Part of a small language model's weights.
Training: a variant of Adam for these matrices, 175M tokens, 5380 steps.
MLP neurons of a small language model. Each row is named by its layer, matrix (gate and up: input weights) and neuron, and shows model dimensions 144-207. Each number is 128 + 32 x the weight over its row's rms, rounded and kept within 0 to 255. A neuron's up and down rows have the sign that makes its largest values positive.
Before each neuron's rows, "fires after" lists the tokens most often just before its 100 highest values on Wikipedia text that the model never trained on.

fires after: " ", " over", " down", " un", "-", " de"
L8.gate78 [154 115 130 100 116 177 176 100 101 111 134 164 104 132 141 131 133 122 114 132 123 121 141 132  70 128 156 161 110 112 151 159 139 125  93 112  62 147 141 112 161 106  85 142  91 159 153 115  74 134 155 142 148  99 146  84 125  76 151 127  89 190 149 139]
L8.up78 [148  90 121 177 135 107  87 147 123 162 145  98 150 181 138 150 125 188 132 105 107 131 138 152 172 115  97  75 128 111  89  92  91  46 181 128 135 106 107 119 110  93 132 126 127  78  94 179 132 167 141 129 126 107 114  98 172 148 111 140 141 136  78 111]

fires after: " Com", "com", "er", " was", " ex", " de"
L11.gate583 [ 81 113 112  68 152  54  94 128 128 127 140 131 118 106 155 147  97 146  88  94 158 164 153 124  76  81 119 172  68 110 123 160  79 134  98 144  80 172 145 108 115 112 156 118 100 114 174 122  80 140  77 145 164 156 135 133 132 127 191 185 133 118 125 144]
L11.up583 [137 110 140 144 170 154 135 170 112 119  91  78 100 127 112 132  96  88 109  86 103 136 122 167  89 114 171 116 146  88 110 195 181 110 124 114 165 126 124 163  86 119  94 131 139 130 151 105 165 180 126 160 108 100 162 121  90 119 121 116  97 171 102 189]

fires after: ",", " ", ".", "-", " −"
L12.gate625 [122 210 143 125  98 109 119 153 108 154  84  75 123 114 134 142 107 105 115 133 188 118 106 119 164 126 154 111 191  95 164 147  90 115 133 154 100 155 172 119 116 113 168 116 123  94 113 145 142 104 126 149  98  71 158  94 117 129 172 119 146 166 111 117]
L12.up625 [120 159 118 151 100 126 113 114 120  77 121  54 123 147 104  71 112 161  89 152 127 135  85 161 148 175 159  55 152 111 126  74 107 132 127  98 127 109 120 146 181 178 121 140 145 126  89 162 138 120 182 145 139  87  76 111 177 117 153  87 134 113 139 104]

fires after: "cc", " S", " T", "u", " Vi", " Hu"
L6.gate355 [112 129 148 136 104 134 121 106 115 193 123 116  76  97 145  83 110 110 186 187 184 160 141 113 136 136 135 167 155 126 139 100 103 120 134 151 132 187 162 130 152 129 154 117 192 127  74  95 156  86 168  52 144 140 204 152 132 118 175 150  85 200 125  75]
L6.up355 [162 115 132 123 142 133 102 133 139 162 139  85 140 143  83 125 117 139 145 115 128 144  88  82 100 132  96 163  92 146 110  91  86 145 155 143 154 183 170 103 169 183 109 117  75 144 127 174  23 131 140 111 127 128 108 162 149 128 188 158 120 126 175  74]

fires after: " ", ",", "-"
L8.gate213 [ 99 121 194 175 167 153 111 113  86 137 138 132 151 135 134 174  98 200 124 102 125  61 126 161 164 114 136 102 210 126 151 146 109 119 122  88 205 180 167 111  99 126 180 164 120 117 179 168 142 165 178 126 132 108 196 140 129 131 102 168  79 138 138 173]
L8.up213 [142 152 120 116 125 158  93 139 128  88 163 123 173 176 126 116 156 152  92 104 133  84 108 136  93 157 176 145 114  54 155  84 117 117 144  82 143 123 160 117  68  83 102 123 101 126 148  91 128 104 131  98 101 126 156 143 119 105  77 158 118 156 119 179]

fires after: " B", " D", " M", " G", " C"
L10.gate138 [123  77 117 121 147 159 133  87 110  92 125 154 147 178 125 138 193 114  72 173  88 155 168 186 107 121 141 191 162 118 121  94  95 114  99 143 132 105 123 136 130 149 111  89  97  76  96 111  67 179 155 132 182 128 178 116 106 166 164 102 127 134 139 148]
L10.up138 [103 141 115 149 125 160 122 172  94 105  95 106 123 180 159 124 139 129 107 129 117 160 151 161 136 125 114  89 140  63 118 109 151 135 133  88 136 133 175 163 127 166 131 160  92 120 109  91 113 169  98 160 153 100 139  95 114 141 105 119 140 151 178 124]

fires after: " U", "s", "U"
L10.gate122 [160 130 144  89 158 103 106 117 140 123  66 161  99  99 156  88 115  94  94 164 148 176 149  53 142 116 108 160 137 117 108 115 127 102 142  98 124 116 211 112 103 193 134 141 137 126 134  91 144 128 117 146 160 145 135 149 129 181 121 233 147 136 142 142]
L10.up122 [134 126 163 147  47 126 162 159 123 129 118 155 127 133 153 180 114 142  64  89  86 104 107 179 147 127 139 153 125 145 109 105 132 140 140 190 111 163  98 142  89 115  81 118 125 121  52  88 140 171 150 154 149 111 109 118  85 137 133 118 154 162 138 163]

fires after: " an", "s", "ar", "N", " An", "ver"
L10.gate454 [150 110 129 157 112  99 138 127 176 143 134 163  87 121 122 116 182 138 166 132 131 183 103 138 100 104  84 128 161 169 173 201  91  47 112 113 128 111 127 117  89  65 119 111 113 174 121 156 130  68  86 136 180 123 183 162 133 130 118 144  81 168 127 176]
L10.up454 [ 80 166 144 125 138 136 145 184 153 146 124 136 105 111  89 162 172 160 100 142 126 143 163 126 137 106  86  64 146 100 181 166 129 135 130  94 182  91 155 163 126 104 114 139 133 132 133 141 164  65 153 167  90 154 107 111  71 118 155 116  72 194 113 150]

fires after: " the", " no", " a", " The", " to", " do"
L6.gate614 [156 104 100 113 117 129 163 146 138 159 106 190 178  95 105 124 176 160 122 108  83 121 171 141  79 144 129 147 177 122 144 157 104 110  71 120 132 100 212 128 114 149  51 117 104 130 103 188  99 170 179 164 112 171  91 114 137 119 117 169 187  90 142 152]
L6.up614 [ 93 109 130  94 143  90 125 138 170 100 134 141 121 107 168  77 193 136 129 162 144 113 128 157  87 152 128 154 156 137 172 176 134 130 114 128 176 119 183 153  56 114 155 103  89  98 127 147 153  86 207  77 123 166 104 120 125  97 127 116 174 116 101 146]

fires after: " ", "k", "b"
L9.gate56 [162 165 125 126 143 114 138  27 140 177 104  78 123 142 171 143 129 135 134 143 136 131  74 130  79 124 172  96 126  93 108  91  49 115 113  92  75 147 179 144 164 176 128  97  79 137 127 159 126 145 143  87 111 129 169 132 109 144 194 153 143 177  96 152]
L9.up56 [130 147 129  98 130 140 143 156 146 120 154  83 194 114  89 165 171 169 143  98 137 185 123 143 142 118 122 127 138 113  93 146 101 170 143 104  91 104 135  71 154 169 132 145 123 150  83 131 123 115 173 143 173 166  90 112 105 178 138  97 169 145 108 168]

fires after: " an", " as", " An", "ver", " no", " the"
L10.gate109 [123 137 154 170 161 109 104  99 138 108 109 160  63 114 136  83 161 121  93 138  96  86 156 181 141 117  95 117 119  77 184 118 115  72 111 137  80 127 117 104 121  83 129 121 167 219 128 140 158  90 104 159 142 110 122  72 132 125 134 103 136 165 175 144]
L10.up109 [111 154 159 114 111 104 113 113 172 125  61  52 107 103 137  83 157 109  80 189  94 144 128 147  80 159 166  97 200 164  95 194 136 154 123 133 117 139 131 129 173 102 123 123 112 186 137 159  90 170 108 127 101 172  86 177  37 151 149 113 118 164  62 130]

fires after: "p", "u", "s", "ce", " de", "c"
L11.gate652 [137 121 137 125 158  89 118 168 150 143  65 158  90 124 118 160 149 113 120 126  65 111 148  86 168 109 142 137 162 177  77  96 108  60 100  96 158 143 178 127 165  78  86  95  83 154 134 122 112 139 159 140 181 113 105 118 135 178 116 137 100 159 167 210]
L11.up652 [147 162 121 142  90 130 139 174 112 115 145 136 134 109 148 113 134  82  26 104  69 116 121 184 184 132 136 201 157 136 141  90 102 104  98  96 103 154 188 156 131  94 146 189  92 111 133 119 113  68 149 186 166  72  82  80 132 163 113 100 109 164 113 117]

fires after: " ", "com", " West"
L9.gate453 [194  98 101 194 161 109 135  90 119 109 130  95 182 111 177 155 126 167 152 139 128 160  91 190  89 125 188  72 163 116 128 127 125 127 114 109  97 133 150 113 190 151  91 116 164 103 138 122 158 128  99 129 138 103 149 134 156 119 117  93 195 119 114 186]
L9.up453 [118  89 131 118 172 133 207 151 123 128 122 112 107 109 104 101 161 105 100 215  96 118  70  98 139 153 177 104 130 106  85 158 140 149 110 105 129  78 104  62 133 108  33 131 124 160 112 158 159 137 126 153 147 160 142 114 154  89 161  65 125 179 118 145]

fires after: " f", "f", " of", " to", " from", " for"
L10.gate633 [ 53 120 171 123 109 172 150 120 147 129 139  86 167  82  92 117 132 153 150 146  94 172 199 127 153 127 136 210 188 134 131 132 103 108 111  98 102 180  96 180  86 125 157  68 101 150  79 132 127 154 111 121 127  94 118 147 126 110 132 153 158  94 122 145]
L10.up633 [123 171 141  96  82 118 185  81 149 181  89 117 160 124 120 175 106 122 149 219 117  70 153 143 129 121 128 104  80 122 126 122 133 116 123  89 100  61 172  91 114 127 120 129  83  90 144 139 149 117 141 106  47 164 105  65 110 166 144 109 217  84 150 151]

fires after: " ", " E", " You"
L8.gate254 [ 79 125 141 161 166 174 178 178 116 168 143 155 138  91  86 128 117 148 144  80 102  89  98 175 189 103 137 114 152 126 123 139  48  49  96 107 154 143 147 108 137  76 191 138 141 146 164 103 136 154 123 111  85 104 153 213 152 138 111  89 104 167 123 179]
L8.up254 [133 116 117 111 142 123 176 108 113 137 122 131  94  74 137 141 150  68 153 140 170  76  91 191 135 208 124 164 115 104 149 112 148 114 107  69 171  31  91 156 120 116  78 130 192 107 117 136 156 130 168 153 151 123  99 104 106  91  96 117 162 100 153 187]

fires after: " con", " re", " de", " De", " of", " in"
L4.gate694 [195  92 160 102 174 115 140  34 122 127  70 106  74  88 139 160 179 130  79 167 103 154 128 173 127 131 138 174 110 155 137 133 122 129 123 100 129 172 126 141  91  75 130  72 114 139  79 151 170 114 154 147 119 167 141 121 147 123 174 120 119 131 184 145]
L4.up694 [197  96 145 134 137 124 110  87 149  92  95 113  61 168 159 120 148 138 152 186 123 100 102 194 166 109 113 133 104 182 159 117 101 174 165 151 130 145  93 123  79 116 144  96 159 126 113 129 167 138 134 136  90 144 135  92 144 124 183  89 159 132 205 154]

fires after: "s", " ", "d", "k", " T", " K"
L10.gate376 [129 133 111 126 168 141 115  89 129 215 133 127 146 121  87 169  97 125 198  99 135  75 139 130 137 116  83 114 165 101  94 160 160 109 104 107 179 176  59 161  75 173 132 121 114  84 151 153 130 186 193 144 104 150 144 130 121 126 108 142 141 123 139 173]
L10.up376 [106 115 120 137 114 174 159 126  85  95 109 144 190 177  78 109 113 164 180 100 139 102 164  94 100 111 114 139 106 141 114 122 111  75 137 162 149 111 150 123  94  79 140 176 122 143 128 166  32 103 127 122 143 123 121 102 101 120 100 167  71 178  85 114]

fires after: "s", "c", " ex", "p", "ed"
L11.gate675 [159 143 141 133 147  94 133 127  91 159  76  99  40 109  98 143 113 204  84 125 129 124 111 118 141  77 137 121  96 126 135 132 123  92  64 100 106 164 165  95 140  65 161 132  66 122 151 120 119 153 119 112 164 148 153 114 118 219 146 211 147 103 181 182]
L11.up675 [153 130 165 153  90 175 133 117 127 156  65 129 152 101 176 192 117 123  85 163 105 101 158 137 163 137  73 115 159 114 113 139 112 175  80 162 119 101  83 133 112  97  98 122 201 139 168 156 156 153 134 143 123 138 192 127 131 124 108 141  66  95 154 111]

fires after: "s", " S", "ing", " ex", " con"
L10.gate573 [158 165 149  97 132 154 169 132 107 160 119 118 130 127 135 163 109  74 126 127  45 113 115 132  99 110 144 108 124 156 131 149 120 105 129 138  54 128 115 177  86  71 200 132 130 120 183 140 122 165  99 222 131  66 126  77 196 143 109  89 140 155 159 130]
L10.up573 [140 103 113  80 114 117 176 145 106 136 135 144 107 108 173 187 113 105 170 104 136 112 133 168  80  91 137 174 151 130 114 156 145 166 140 154 136 132 128 150  92 129 140 145  75  58 160 140 142 156 138 192 130  83 123 114 106  57 157  71 153 142 129 134]

fires after: "re", "le", " me", "ate", "on"
L8.gate511 [ 86  66 147 132 105 103  88 100 169 133 140 147  88  83 127 169 138 122  92  98  93 178 164 165 125 183  93 170  93 180  98 172 131 161 113 139 149 169 144 119 118 138 177 134  90  99 179 136 146 113 173 120 143 162 150 140 133 122 148 156 121 106 167 135]
L8.up511 [156 104 123 159 201 188  65 166 132 117 145 143 133  82  99  86 144  67 108 151 105 156 120 147 158 115 194  91 135  66  87 156 120 118 138 144  78 142  94  66  59 138 123 139 143 133  99  94 133 113 103 138 151 186 113 119 142  76 151 113 176 122 150 166]

fires after: " the", ",", " W", " The", "th", "ha"
L11.gate398 [148 160 133 128 173 132 158 127 128 178 136 136 143  67 119 193 139  93 134  95  89 105 195  90 140 138 118 140 162 151 127 170 135 114  85  73 131 174 151 131 126 151  87 127  86 117 112 127 111 145 104 145 101 136  74 143  73 122 173 132 208 163 105  90]
L11.up398 [166 161 173 133 160  78 160  87 100 176  90 126 170 124  58 142 163  96 129 128  85  76  91 131  87 107  81 152  95  95 146 121  77 131 140 172 141  89 104  98  76  98 113 139 174 102 101 223 164  76 146 128  85 175 149 137 118 111 101  53 183 151 190 114]

fires after: "ig", "re", " ex", "op", "er", " di"
L4.gate644 [153  96 150 103 157 109 135 114 156 124 173 126 125  66 109  89 124 142 101 136 133 100 130 137 113 112 176 165 148 196 152 106 142 155  67 128  84 153 137 117  88 103 154 148  79 149 177 180 121 118 159 140 154 114 146  87 122 160 160 161 115 118 109 131]
L4.up644 [126 136 147  74 104 138 131 189 127 137 140  76  65 174  99 128  95 118 122 103 120 156 114 143 150 124  93 121 119 137 124 134 168  73 118  99 143 100 147 118 137  85 160 124 130 137 161 170 135 125  91 142  89 162 155 203 122 152  97 125 146 102 110 206]

fires after: "c", " ", "ad", "ed", "an", " S"
L10.gate49 [ 99  66 111 117  95 133 141  58 150 115 112 104 130 150  94  92 115 202 108 118 150 161 163 128  86 129 136 152 116  98 144  72  37  98 109 161 167 171 119 121  74  81 103  76 105 137 109 141 133 154 176 110 121 155 157 122 189 119 124 150 140  66 180 154]
L10.up49 [117 108 155 180 119 174 160 147 165 101 187 118 100 151 168  71 121 184 107 137 188 128 114 195 130 110 159 163  83 148 165 118 119 114  91 184 210 143 159 148 144 141 144 133 168  85 152 154 141 128 135 149  95 136 136 144 134 130 120 148 104 114 117  70]

fires after: "ne", " con", " de", " re", "er", "s"
L10.gate500 [128 108 181 159 151 163 133 139 182 127 122 183 130 104 150 184 148 121 116 153  38 124 160 146 109 147 146 146 100 157 127 161 110 123  21  99  91 133  82 127 114  96 168 135  74  95 213 135  76 157 114 167 130 109 165  97 161 152 120  54  79 122 159 133]
L10.up500 [124 168 151 139 156 200  91 134 153 112 105 145 140 121 160 146 162 151 129  98 103 158 139  85 138 150 164 180 139 122 134 156 148 151 128 105 125 140 130 134 166  74 118 109  60  85 150 101  74 135 158 198 123 132 179 109 123 157 107 118  98 143 103 140]

fires after: " ", "s", "en", "um", "ed", "em"
L12.gate291 [112 118 145 152 141 118 112 111 174 132 131  98  67 116 177 164 118 149 112 146  95 122 131 123 105 132 110 162  91 126 168  81 140  82 117  89 155 192 135 113 138 171 139 111 125 155 166 144  77 163 166 119  60 107 149 177 137 118 153 153  90 128 125 125]
L12.up291 [121  48  84 116 138 182 123 150 162  83 130  63 100 136 190 127 136 114 106 151 140  97  40 125 172 189 154 108  81 117 141 117 123 155 168 125 170 142  93 102 146 106 103 120  76 153 129 180 128 107 102 105 111 128 159 137 124 142 182 115 210 154 131 141]

fires after: "s", "e", "t", "a", "hen", "M"
L9.gate495 [ 91 102 108 103  99 132 150 144 115 144 184 206  56 141 169 123 144 107 100  91 117 146 134  72 111 130  96 152 119 156 113 120 117 134 113  83 101 195 186  92  83 149 131 115 113 199 127 108 115  95 103 209 140 144 158 143  83 148 141 152 106 138 171 181]
L9.up495 [ 71 133 144 144  80 120 115 183 169 133 168 145 106  89 140 114 116 163 108 137 113  89 128 105  97 156 177 133 128  88 148 176 153 178 109  87  94 187 142  88 103  96 215 165  77 145 138 130 154 149 144 145 186 174  70 113  75  82 147 149 115 169 125 160]

fires after: " ", "le", "s"
L12.gate191 [ 89 124 178 156  94  99 148  76  73  62 100 100 182 123 170 183 151  66 108 169 126 133 127 174 116  84  97 126 142 134  87 145 117 163 147 112  94 129 174 134 131 153 139 128  89  77 153 159 108 181 164  98 112  96 162 132  78 122 127 154 160 163 134 131]
L12.up191 [ 89 230 138 139 122  89 131 170 140 144  99  72 141 128 185 111 128 115 123 140 100 124 105 142 172 138  50 145 133  94 157  95 159 106 139 113 149 139 147  98 183 101 120 196  79  97 125 166 118 134 129 121 183 134  71 118 151 148 131 124 170 110 154 153]

fires after: " ", "g", " B", "ed", " g"
L10.gate359 [ 83  85 139 152 128 150 121  95 113  83 118 121 101 127  86 119 184 133 101  95 128 255 160 145 124 160 163 105 147 116 117 112 171  85 136 147  78 157 103 110  89 104 171  94  87 126 146 150 142 142 187  98 159 128 165 153  79 115 113 124 129 123 145 181]
L10.up359 [ 67 126 143 130 121 147 117 185 118 135 206 105 160 159 134 138  91 199 103 111 120 125 126 138 176  87 121  64 111 119 164 140 117 126 121 110 113 144 123 124 117 149 218 107  66 131 131 152 158  78 133 146  74 112 119 131 144 164 159 159 157  96 130  82]

fires after: "p", " in", " de", "s", "ten", "it"
L10.gate135 [130 117 146 100 131 126 131 135 198 175 114 140 121  35 131 155 116 151 123 134 136 177 164  77 187  57  97 154 162 203 129 132  91 117  94 100 171 154 146 120 142 130  71 211  47 149 158 151 105  82 121  82  73 120 119 147 103 144  86 124 145 151 131 174]
L10.up135 [148 100 175 155  78  78 155 142 169 126  39 134  95  86 143 141 114 153 144 183 109  64 173 134 146  83 167 181 127 134  78  70 164 124 113 138  83 178  97 102 109 111 169  84 143 112 108  94 162 133 104 147  94 100 105  75  95 118 127 118  81 139  94 151]

fires after: "s", "'", "S", " |", "is", "|"
L8.gate133 [108 162 200 131 231 157  87 148  85 131 175 176  55 127 124 148 174 160  86  88  87 141 143 106 109 179 141 164 149 190  92 164 145 138 111 118 105 140 186 122 111  81 151  86  92  79 146 134 111 151 122  98 158 115 166 126 169 162 111  80 119 169  98 168]
L8.up133 [122 110 156 103 156 170  99 161 111 151  87 137 102 113 190 148 174  97 133 118  73 154  95  89 110 204 116  96 137 117 112 146 106 157 148 152 110 170 103  74 127  98 127 119  92 103 102 109  65 135  68 120 163 116 155 120 123 224 120 122 114 199 123 102]

fires after: " ", " U", "ra", "li", "ju"
L11.gate290 [139 128 145 150 214 163  93 117  87 115 150 157 116 124 160 111 112 108  95 131  82 100 126 121  64 147 148  80 133 165 160 126 130 134  90  88 128 118 128  91 120  83  99  96  98  87 125 160 156 165 211 110  86 160 187 152 139 108 143 200 128 200  79 149]
L11.up290 [125 144 142  99  99 151 115 172 141 135 114 193 182 119  87 134 127 111 130 162 118  97 121 198 118 166  91 148 123 123 163 161  90 130 118 117 132 103 157 139 113 158 198 132 114 108 142  86 132 128 193 162 119 129  86 114 127 156  68 158 180 174  93  94]

fires after: " con", "s", " re", " Con", "d", "st"
L11.gate544 [140 121 139 154 124 108 173 137 184 156 109  97 129  69 119 163 105 209 143  98 166 110 129 155 116  30 122 118 113 140  80 150 131 144 100 159 119 145  80 127 120 102 111 106 137 153 148 128 135 110 112 169 201  81 132 127 176 160 104  88 178 152 141 129]
L11.up544 [176 214 113 131 116 127  84 128 134  96 223 114 155 128  82 178 115 110 107  81 121 112 117 186 106 136 138 161 111 153 120  98 137 147  86 104 145 131 151 153 128 154  80 186  82  93 136 152 116 155 132 129 159  98 151 122 137 113 139  74 170  64 102 122]

fires after: " ", " de", "s", "di", " S", " in"
L11.gate243 [169 124 152 144 104 111 105 148 149 153  87 135  84 120 147 146  75 113 170 116  99 131 150 134 128  95 126 114 130 105 152  98 177  78 114  98  84 132 162 155 146 104 140 132 111 130 188 134  82 116 115 109  57 126 188  98 145  90 161 183 134 157 157 132]
L11.up243 [130 112 119 171 121 124 153 157 193 127  77 125  77 156 107 146  86 123  98  85 130 160 139 167 162 134  89  61 128  68 128 142  80 109 139 112  91 120 183  95 152  95  71  92  46 117 125 128 141 146 139 140  95  96 152 180 141  84 110 113 120  75 112 116]

fires after: " ", " \"", "-", "ic", " ("
L9.gate131 [151 122 146 167 129 137 159  79  84 128 154 105 111 102 155 115 114 145 102  96  54 108  85 135 153  96  94 100 166 117  98 106 146 119 102  82 171 196 194  57 140 159 192 127 101  98 169 182  87 166 128 108 100 116 119 116 151 178 171 142 154 177 138 172]
L9.up131 [132 110 154 147  91 148 199 129 130  54 117 130  67 167 168 109 152 129 112 179  95  89 109 149 132 134 153  70 143 110 114 109 151 123 125 162 126 158 138  96  98 117 173 118 130 107 116 130  92 112 107  82 101 144 184 102 143  91 100 119 109 168 164  84]

fires after: " f", "f", " F", "d", "y"
L8.gate348 [ 74 108 131  88 140 120 105  91 134  98 152  57 145 120 182 122 127 144 108 113 156 160 114 178 170  55 136 196 144 101 123 178  85 102 104 132 102 134 103 129 114 147 153 138 110 144 130 141 134  86 129 145 158 136 234 124 157 103 106 153  95 105 142 148]
L8.up348 [101 156 137 128 118 105 147 120 169 140  75  80 129 131  94 181  75 155 150  99 130 121 118 124 115 121  83  73 128 138 104 149 144  82 134 139 119 113 100 151 128 138 162 119 196 182 121  82 127  82  37  62  67 113 162 101 129 106 103 108 152  69 108 142]

fires after: " de", "an", " Je", " De", "gu", "en"
L9.gate359 [ 88  69 133  88 149 122 118 105  97 207 120 109 141 140 144  39 153  69  45 150 166 162  91 158 104 144 139  99 139 159 114 161  96 112  96 177 119 185 116 135  95 100 131 153 162 151 108 131 148 121 120 148 134 121 138 154 119 129 188 132 124  67 134 139]
L9.up359 [122  91 131 153 144 152 135 143 111 116 146  65  80 130 111 149 135 117  85  88  82 162 169 208 125  99 128 142 135 243 124  66 103 109 132 166  90 108 152 101 110 140 154 132 154 106 134 119 140  72 158  95 108 175  89 127 103  94 121 125 142 129 134 186]

fires after: " d", "le", "ri", "r", "ur", "w"
L11.gate112 [127 120 134 166 130 135 192 110 131 214 169 146 104 108 102 179 133 108 146 117 129 138 166 130 184 114 153  96 172 124  99 103 124 115 108 135 170 152 160  83 130 101 147  80 145 125 144 146 116 147 143 148 123 121  93  98 153 132 153 126  89  85 153 129]
L11.up112 [212 139 135 123 104 150 112  91 178  75 119 166  71 114  79  90 105  96 145 163 142 122  81 104 125 105 137 156 131 109  89 128 133 172 118 170 117 137 159 149 125 112 134 174  68  62 126  82  84 108 120 100 118 153 161 108 135 146  56 153 138 156 168  40]

fires after: " B", "m", " C", " Jo", " D", "am"
L6.gate94 [107 141 100  82 137 135  99  80 139 102  77  50 146 141 130 131 164 104  49 130 134 129 173 123 150 103 110 108 136  62 118 116 117 136  79 132 148 168 114 124 119 112 184  77 121  64 146 121 131 158 151 124 158 207 103 151 136 192 133 140 124 175 162  87]
L6.up94 [163 106 115 159 159 134 163 182 144 122  89 103 169 184 177 114 168 161 165  98 108 112  64 114 130  96  99  26 182 145  67 131 134 187 145 117 101 105 130 120 100 107 136 103 115 131 147 149 186  79 134 193 123 102 122 167 131 156 123 137  91 107 141 144]

fires after: " La", " la", " T", "t", " we", " S"
L7.gate247 [148  70 177 138 119 111 100 141 111 128 130 103 132 104  92 187 144 122 189  85 150 186 140 108 141 159 119 114  79 120 124 203 106 114 143 189 121 181 140  89 140 115 101  76  77 132  99 121  83  63 133 147 178 151 183 155 123 152 144 131  72 144 108  85]
L7.up247 [119  66 109 145  98 143 113  97 147 142 193 144 119 101 154 128  89  76 165 125 129 168 127 133 134 157  90 139  72  83 182 155 147 206 151  72 144 166 148 144 185 122 100  92  82 106 103 105  79 146  66 125 154 101 117  96 113 137 140 112 130  89 207  79]

fires after: " the", " S", "re", "le", " c"
L7.gate308 [139  86 146  81  88 122  61 113 155  77 138 197  90  96 113 133 140  98 104  66 132 126  95 126 163 154 160  97 130 129  87 129  65 147 118 155 143 134 156  78 110 142 162 108  79 155 166 137 100 129 128 157 148 148  71  84 129 151 205 174  99 104 145 111]
L7.up308 [122 135  94 123 148  83 123 165 106  92 157 159 116 114 147 134 201  84 130 130 129 198 116 140  88 101 118  92  82 122 105 102 161 149 166 228  88 150 182  55  89 108 124 145 145 107  70 155 149 119 120 160 148 110 157 138 173  71 126 149 114  95 155 199]

fires after: " W", "w", "W", "t", " w", "ha"
L7.gate152 [113 168 136 148 142 130 138 113 126 159 108 116 140 142 101 127 187 191 132 145 145 169 121  52 107 118 183 124 124 175  42 107  76 134 152 122 124  80 134 164 103  89 138  80 156 158 155 160 144  97 151 150 143 112 134 149 149  99 133 136 135 128  97  93]
L7.up152 [151 124 164 155 131 132 109  95 119 128 148 101  66  86 117 132 162 109 135  65  89 126 105 115 147 156  68  58 118 108 139 146  85 142 170  87 136  89 193 148 136 117 150 150  96 104 149 132  67  98  73 188 167 158 146  69 105 140 141 181 187 146 184 103]

fires after: " a", " A", " de", "or", "ce", " No"
L10.gate473 [105 136 158 130 116 167 127 130 147 115 119 108 156 122 115 125 117  50 122 146  76 141 167 148  80 115 114 144 117 115 179 165 101 160  86  81 179 113 156 144 184  93 113  99 112 104 215 103  86  30 128 135 123 139 115 115 145 143 159 110  64 203 176 106]
L10.up473 [150  97  75 198  61 158 133  93 130 164  72 184  84  87 136 185 102 114 131  68 121 138 125 184 113 143 160 138 127 104 103  82 109 130 128 106  76 162  89 116 152  92 102 131 122 136 133 116 145 156 134 143 148 116  93  87 166 147 113 103 131 158  66 139]

fires after: " a", " the", "A", " A", " The", " an"
L10.gate318 [103 129 127 131 132  95 124 145 103 197  55 171 155 106 192 143 130 102 122 140 125 163 142 142 152  93 121 120 181 155 118 161 116 115  95  87 125 119 128 154 149  56 173  73 106 151 163 117 112 136 165 148 129 144 128 118 110 127 142 112 113 210 140  88]
L10.up318 [ 74 130 117 166 100 124 197 134 112 155 106 107 156 115  55 111 154 155 122 136 217 169 140 117 121 134  81  54  87 135 145  82 116 135 143 161 111  85 112 158 128 130 143 103 106  95 143 158 114 104 146 149 114 100 142 155 173  94  98 107 177  80 232 131]

fires after: "per", " con", " ex", " de", " at", " dis"
L12.gate329 [152 145 137 115 123 109 129 135 154 144  75 113 171 106  72 107 124 125 114  70 162 169 168 126 112 163 148 124 116 100 145 111  86 183 116 103  72 123 131 144  89  58 180  91  89 137 177 119 116 118 139 175  95 156 176 106 160 161 197 156 145 142 171 118]
L12.up329 [139 155 157 168  83 107 142 109 126 128  84  88  99 168  96 117  84  97 135 115 153 207 164 126 107 166 144 169  74 131 106 131 152 186 133 154 139 156 106 150  85 104 101  56 175 136 139 102  54 177 120 171  92  47 147 148  83  85 208 101 164 166 151 183]

fires after: " the", ",", " The", "In", "u", "A"
L10.gate224 [155 141 166 182 145 121 112 168 122 137 125  96  51  93 132 164 159  97  97 112 136 145 180 128 168 161 204 114 172 186 101 126 100 115  88  99 123 163 164 153 145 103 147 115 137 154 136 133  93 243  99 201 148 154 128 168  82 140 144 113 144 143 128 168]
L10.up224 [155 151  64 112 113 145 159  84 141 125 141 117 113 139  56 154 102 113 197 127 135  84 164  42 119 129  91 128 126  99  94  88 131 123 153  88 142 127 202 159 125 102  96 101 147 108 127 133 100 151  86 176 124 110 144 112  88  75 142  60 149 122 155  99]